MLP neurons of a small language model. Each row is named by its layer, matrix (gate and up: input weights; down: output weights) and neuron, and shows model dimensions 96-191. Each number is 128 + 24 x the weight over its row's rms, rounded and kept within 0 to 255. Numbers have three digits each. A neuron's up and down rows have the sign that makes its largest values positive.
After each neuron's rows, "fires in" lists the words (lower case) most often at its 100 highest values on Wikipedia text that the model never trained on; "fires before" lists the tokens most often just after its 100 highest values on Wikipedia text that the model never trained on.

L8.gate718:139120171154127128106117111169146122172120145081175082111148125136156130120092163121115138131159112149135152175062162122130161130087141135134140134078095146125124101109100132069154127113133115161143129152106113185133139128096115145133103143142145151121108097106103171137106103141089120100
L8.up718:131159115161074175085129093144109109077134169130118097112091150163149129136136129157165181109174167131081120126102151088143077121117137124120140098147168127180053153122154151095136118121130142127147108135147140127095123121081113153096110159123126132112141088144096102111119162140127144134
L8.down718:165140130157138171106146122172142076124092103112147109178139115117158119123127149103123141136110114112139184153113120142149128148127159143120110140135153144102155151148132080093128145102109134116170109179101132127152110117169139149164145154165120148109132135141118130125132111196134127136
fires in: "during", "about", "of", "following"
fires before: " the", " his", " this", " a"

L5.gate438:121129125139184175069111149153087141131108159156173098089116118103141125142147122085095109137111138130118108135126105063186075120094129128049134140095131150148163149126135127131100107109152133115131121129121172133098104143108075146156081106107109159150156152128154137104101147117150116136
L5.up438:114102124105092107150182108133087131115110143146153113130093124156136108106175131136106132082146172123110119154139119131098113152149093140080147115148118070135129153141136110164112107134133156108130089157128120134139133090149163114133124150117149141132163133108121108166156135127114111145
L5.down438:118122125128184126113087157149185119124138101078149143141128132137145163164139168112172150126077128128163132085122156104146118130155133120087133129142115171116100127080104097141145148100154140162148133145130110120119087187122109152166138132129113143149095131143158125119092134092111139105
fires in: "4", "3", "16", "17", "rangle"
fires before: " |", " |\n", ".", "–", " in"

L8.gate997:134134129145140116135089146133108162140101137126137098118139097126110101137150151129132116103132149107126181145108140127142156085130094118081134099154163124083155101127089126112161109153120113177153139127117103150111100148177120131144182139122135118164106124124107144088091186138127142171
L8.up997:136120091157102093118078124083086139105139115107155127135134164121133102123113156168148124124154110126071149115143174101109111087092139118131166105147175152147105078146115073100073148137097150139098127125159151142079147157130102143156121148105125173179118117108127135119087114136183103140
L8.down997:121122182153119150146117130095153083092151116138138116128126105077121141113132135083101129123109124132116092129159116155122150103181090078140106150111070132128147129126126156177118119110114092139131137131138129123111147118140106137118103150147095128110182152124136138152132106122125118143
fires in: "1", "yes", "lab", "kor", "17", "adrian"
fires before: " |", ":", ")", " |\n", ";", "."

L5.gate1315:092166160140132131098127093127125090142113123159100097082118125121129097112103132070121153117136144124183147107150097083089141092136093135081131157106104133147108139081168169203110107138119133194115153122142174188156114145105147118109135098119159137182112105128135147117137122100123105120
L5.up1315:092103183116117169139127144135107158105130111140128132134134144133121085143105099138119181147131108146131127102115142116137151147147159148146134099172107110137100156157126124180148157089143165115159133145124103083128174109167123125134151144143121148128152156165155184088126114111110089166
L5.down1315:110111171033157091052125180149128110129147126133120109127153141131129140169116123076127094101124114147152120112144113161124122144124115111114131102110115149146106154108134130175116110127104131106119142131099138156149142149117135084135176165151118149159163119137142139131113137126110103137
fires in: "1", "2"
fires before: " |", "–", " |\n", ",", "."

L8.gate940:096141135162120187148112095143156118133135134121142152135092127151105115155110143129152162129146147118142107094107151131194132083155119091104126141185113116176101180092133167131135095132122119115185144144169150136109131100109088126138102134143107149135107137127106168100087151124153124127
L8.up940:114138112160102099153102091114125123091150155104122086127183126126161122093087119107146141141129122094109131129120082143127117158126118144138142147134098139123133169082156110109110182167124095129118107142119106169144127136117093141138103173099122131099125144153133135144103152088134134153
L8.down940:135129132138096150136136129156165146122129109132147133125128152097098109127111132125155120126154136141140149130138142131152175127119130068137121087153098123114127175145164139120106111139107101116156149147116082185174154082099066134156126113090147127097130122132125174115143134178111127171
fires in: "of", "for"
fires before: " the"

L8.gate996:139107155121152126115131109141146147111136131135147098169139200134111122106118173077154160155137139162104152100152102107141156119100130105162151117179089083132147070096122128170119140100136153128178141137152174142105113071116101102159144159085151104118161101126068130114133138100114142109
L8.up996:115138118107148115143131088122141107114103167165184139092151108125133150142120165126110127128140128140137071094156089127170159106169098138127156098187156105170111112126111109094125099140146175091123157139127147149115050104149109150133098120104162149131149136127132093131136152090113122111
L8.down996:104104121138131137135129091149102112086090113118152124134159100127131116146114114092152153158109094143142131133168109111124176081168154121140115130188132104129157166127125122119147101146166132136134141103107143120114075097140124113178090154080152118116100118155148147117126124077166125096
fires in: "of"
fires before: " the", " which", " his"

L8.gate377:146149108148131154121140066136131167163150091149094099142141143095143138159147136099109110087113106148103100135101115136130145151074135134134140117119115137122167104169129104070180089122146110109108141147145114058115120113120112123165120146125111116164080124099107120083116142163166148123
L8.up377:174152116109132132129163106126103100099104133101143120109125123148156129162178102146132140122164145105133152136108171139125068137089115104129156142078161131104173123162124079098099154100134172132125138133122095119138129146122175103080151144160171129116129115122157128086156146144096088143
L8.down377:119118168143121140136102131147141134099156132154135118123147134110140166119097118134139138105077116117158110107178106151108144118163139096139123141149144121167152125079100173176130160113107146178141113093120120153139114133148069143116106116093086152118174124138089103149118103147137109137
fires in: "kor", "rus", "cro", "mar", "no", "check"
fires before: " |", ":", ";", " ", " Ek"

L7.gate648:159122141158129127145119136121161129125162125134168082147113165110129057149109118152150119148138121064118101120154153104091143111189116122134123146101108108142116142100111148149154164172088136089132162142160141195118152135071109123146099101113150144118133101161140172131164167170118087118
L7.up648:095108117149090190142132106154121160127139135131183149110134104150080129099145084117097135126137108071126134092067080122129107105140122104154109132116142126128147131102155118122121096150141142142154171139095154133128132105113167139143088142087106104151106164126122114115125144166139121146
L7.down648:159114171137156178109131132147090169065134105153122134149127116102110102128109154142094154133150147092127106104164175133146132110111153112087141157122121183127150138131109158150134135159101107118150151146145083145171127081127138163123159119117122137157142122131127142153107135152110131158
fires in: "that", "despite", "after", "with", "following"
fires before: " the", " this", " a", " his", " that"

L5.gate71:112130085130063131150129118121135114093106124131125153132114121145168108151108128128104122143151165117122133145113142135118122123118095126110116162126138115126132160113154132140107132107074134126138108109146180113140112106163081127122084143105117144151132112177163147104123101108110113145
L5.up71:090152155140143132158117129105112155136121141084116114147080072134118126132160119133113112122165116091081123127122136079144163143111103114129104149137121091146124109092129137136104127149100119123176121159152148160173088100100121110109120123118135133124085130127095161060129145121102137114
L5.down71:111092105121102152104117150163126155154132128128150128117167140115138119122112133099112113130100128118080124129091123132118167108130131130127135134139156158100083097053123117121127132153138107143147144125160106129110098153179126118113126159097088131144117146129115134114085123147116125141
fires in: "2", "5", "3", "4", "7", "0"
fires before: "–"

L5.gate449:127170124138122150137105081139120130157092158137146118118132122129135094126167128145143138139123089182106143141165081137118081094125116131117091129150102102080125147149139136119157118089146138118126102097156141154146127129139148139174120131110121114123157172118150129150131142163134103132
L5.up449:160137085089118083093133099163124131152115144142140166159137106101145118150132118162112180117116113118102121107125123092090159156112152115110139132156107172165201122114152098136175081130166126110122132134142116131121170145156128142143127123143124131123125071134160125158158109121147115112
L5.down449:142126150121160166117139148124148143060119148121150093153087185152107147116124128074111124156156171131168128131088146149149132120093136154110108120121112120177101149111107164164128179115125128145122128114111141153123109118122127140118156144087121128147178086180140141210140119134154158116
fires in: "7", "9", "8", "46"
fires before: " |", ".", " |\n", "–", ")", ","

L5.gate1421:141124130120128124164138169136106150151083166115098101078147124138143145139126146151105146132133121117109115074150117150155105126133137125124162163105161123111098151153124142080113099076156124131133120156099086139123115120140145166148138167134138155133120084147137110090128165122115151103
L5.up1421:122139162138106132137186141103118121183110140122144152127088076114140170112122119143127112087157131119125152118110095092168150097111142128173135155118141120119134132084106120141096131102076163112152164135129134139104114097119098150154080152109130132148147113133121130122134144116140144145
L5.down1421:138138109149120126075095135138142144092099136144145103110145161148149121186143158142117149113086118125125135107122141124091134196103143123090145144145164121157139159132122146103131130113108157152134126109141092150102102163155123102164147149148126113117140122165164144168169113151126125069
fires in: "kor", "rus", "cro", "mar", "winterthur", "hun"
fires before: " |", ":", ";", " Ek", " and"

L7.gate672:143146116117138120151103138110160115049105123102107122156121116136103160117117135105146122138097135113129143111163141105111145129178140121140135108127157120129161074143142124145165095149107139090148109138123117149154139109105110144109135159137160158190135067124138139127125128115138115141
L7.up672:089113158120157081141165155100104151087129145138128136113105149128100137122137158110126112113104105126120172118122116112087126145135132123148162111161121147124077137137131177156104129154134115149138135161144129160137132134160113116116116157141134154157092146103130132124086169116156097148
L7.down672:140106110150105123142098143112120083156115109099107151170140146104160125148102158113110181112130105103144139167160105131086155111086130127147092134155139108130119124148105110074134084114176136138100122137156139137112136096111110101102122136132155131169106135109121109140122072159123135139
fires in: "on", "in"
fires before: " ", " the"

L11.gate572:108126113115163103102106142145136105140120146137122141102133179146099118145145145107150151159087129085109085136108112084134099087166147158136160172134076138109108132108146171059128136137128120128092139114093124155107167136144091119126116111157138166128103092174071092155103176127095073129
L11.up572:139184144124124103158173119150079158165131120090105121144122125127105095119142132100143091108159102078020084148119083103109078135149122135173133147126140137158119126169091150101089113153109120126128112118137103156074146141138099105124159162170092128104142123170129142074102132142102089157
L11.down572:134150117125107142123167159069118097096168098145085133145105100150145139123108156136084138128112105093095159110179100121164128121153130123106158172153090127143148124138136139161144117142172159154098115114106114079130124135092106146123147108135136110142134118123126135114149141157127152147
fires in: "5", "3", "7", "4", "8", "6"
fires before: "–"

L7.gate1464:115142214148142120120132129137131087164127154137145112146142186149154175151124117144142135103087083131161143197100105124147122120131113118118124116157106133127113153112134138128116103088103150167083124102149163113116117126130156151114103121138104129079140140081150112167112129123129112144
L7.up1464:153158101096164119131146092184116091116108126117114124141119098182122101116120158141131127108097126137101175166127141094130092137124136125084104133070146151103103118121125110121149158156103119104116144115131117130147101139099134167155142118106110110142152134125168132126133104103119142108
L7.down1464:139084107168154114111136108132144139119120122115124155199116105147105114151173119139152114126194132164108101105112131150150143144160101134109120143122136088142131137117156115143118144142150127142146226133107102126129128149086131134115168138141105107133141151117073114084132106193111140129
fires in: "17", "16", "18", "15", "65", "38"
fires before: ".", " |", ":"

L8.gate1478:117164118141124126111119135146118138127116166133176128098106105126102151146193095100124144143145108129157139107091091107097110171114102119116177158134086188140136129123125126107119112114093086133118120154147163157112105159122066143126132142106147206152106133145082107137126140130101156109
L8.up1478:150101140100158096162150112115184107127115118075110157110127124114098130111113103106158102121136168109091156112159136155137163143117101180152114173148134126129125113139094148113155111131082096129154097084125123145155139154095116089117129177100166135135165140163133119131148109113097137174
L8.down1478:138113110134088115129112160114140111128138128127148138122137159119150132132140151134135160140114097136134136175128117149115095127123150131130093110129122147157139115127120138180134099134154152118091098143123107129127102119140140142084118144145156126162139101111127131137123105100148138126
fires in: "5", "6", "4", "3", "1", "2"
fires before: ")", " (", "×", " m", " °", "–"

L8.gate612:060125136132132093150138118134112105143172149124096127132132131114131156155115116091134127169173146123084123115114146121096141139116103136135128122182141166146117135126151150142133133141132139109126141151139160165143159150140155112179136125125129180108125163112083186123128138166138133136
L8.up612:171153129104163107144165122146158102140115149119117146151109124138122125148106121114130150163131114134128134078161147121145123144108119148116093102093129105162146115142116081106143165150094096171117120137146100118151141097125130102135112130129152144160131088139169135117124141098145110127
L8.down612:158133140141139142120103106133131121125157142120122105160135100143125094175142111141140125100080103068100153124151157101138152115065129107137111142116148106127120097104154109086129130170082108149102137077098112138125120148104136189108130122151159150110164153122157115057166142113139147081
fires in: "gourdou", "grumman", "warped", "guerchais"
fires before: "man", "d", "ped", "-L", "ou", "ch"

L8.gate1495:108123114133144130090171135161155104148128105118129154140124127125165121113119082126140134102133095108109158111136155099132119096120097139145150130151137137129130098163078139122173118104162176161157108122159142112080132140135123145150098133088132130093108096150137124121097134123078099114
L8.up1495:184157140125141097150120175130119143127090140142116112120158142155135150131113088117133079139098132153081127135098148151159141126102099126123091119132151128156158131105157116127119180151154090147141160133132152142128136126144128106158135140153095105171161145091135144105130178143125105094
L8.down1495:172102161140094161147120137141114127112130170155157130133135102084117140156107176156120131155131135090128114123127143123114160134171104105128132131136108170107138133112134071142093143187110078108118157115098114139195123107131140126124146148104092153132130120123103128079107172089154115130
fires in: "grumman", "gourdou", "leseurre", "guerchais", "acrantophis"
fires before: "d", "ur", "-R", " O", "-L"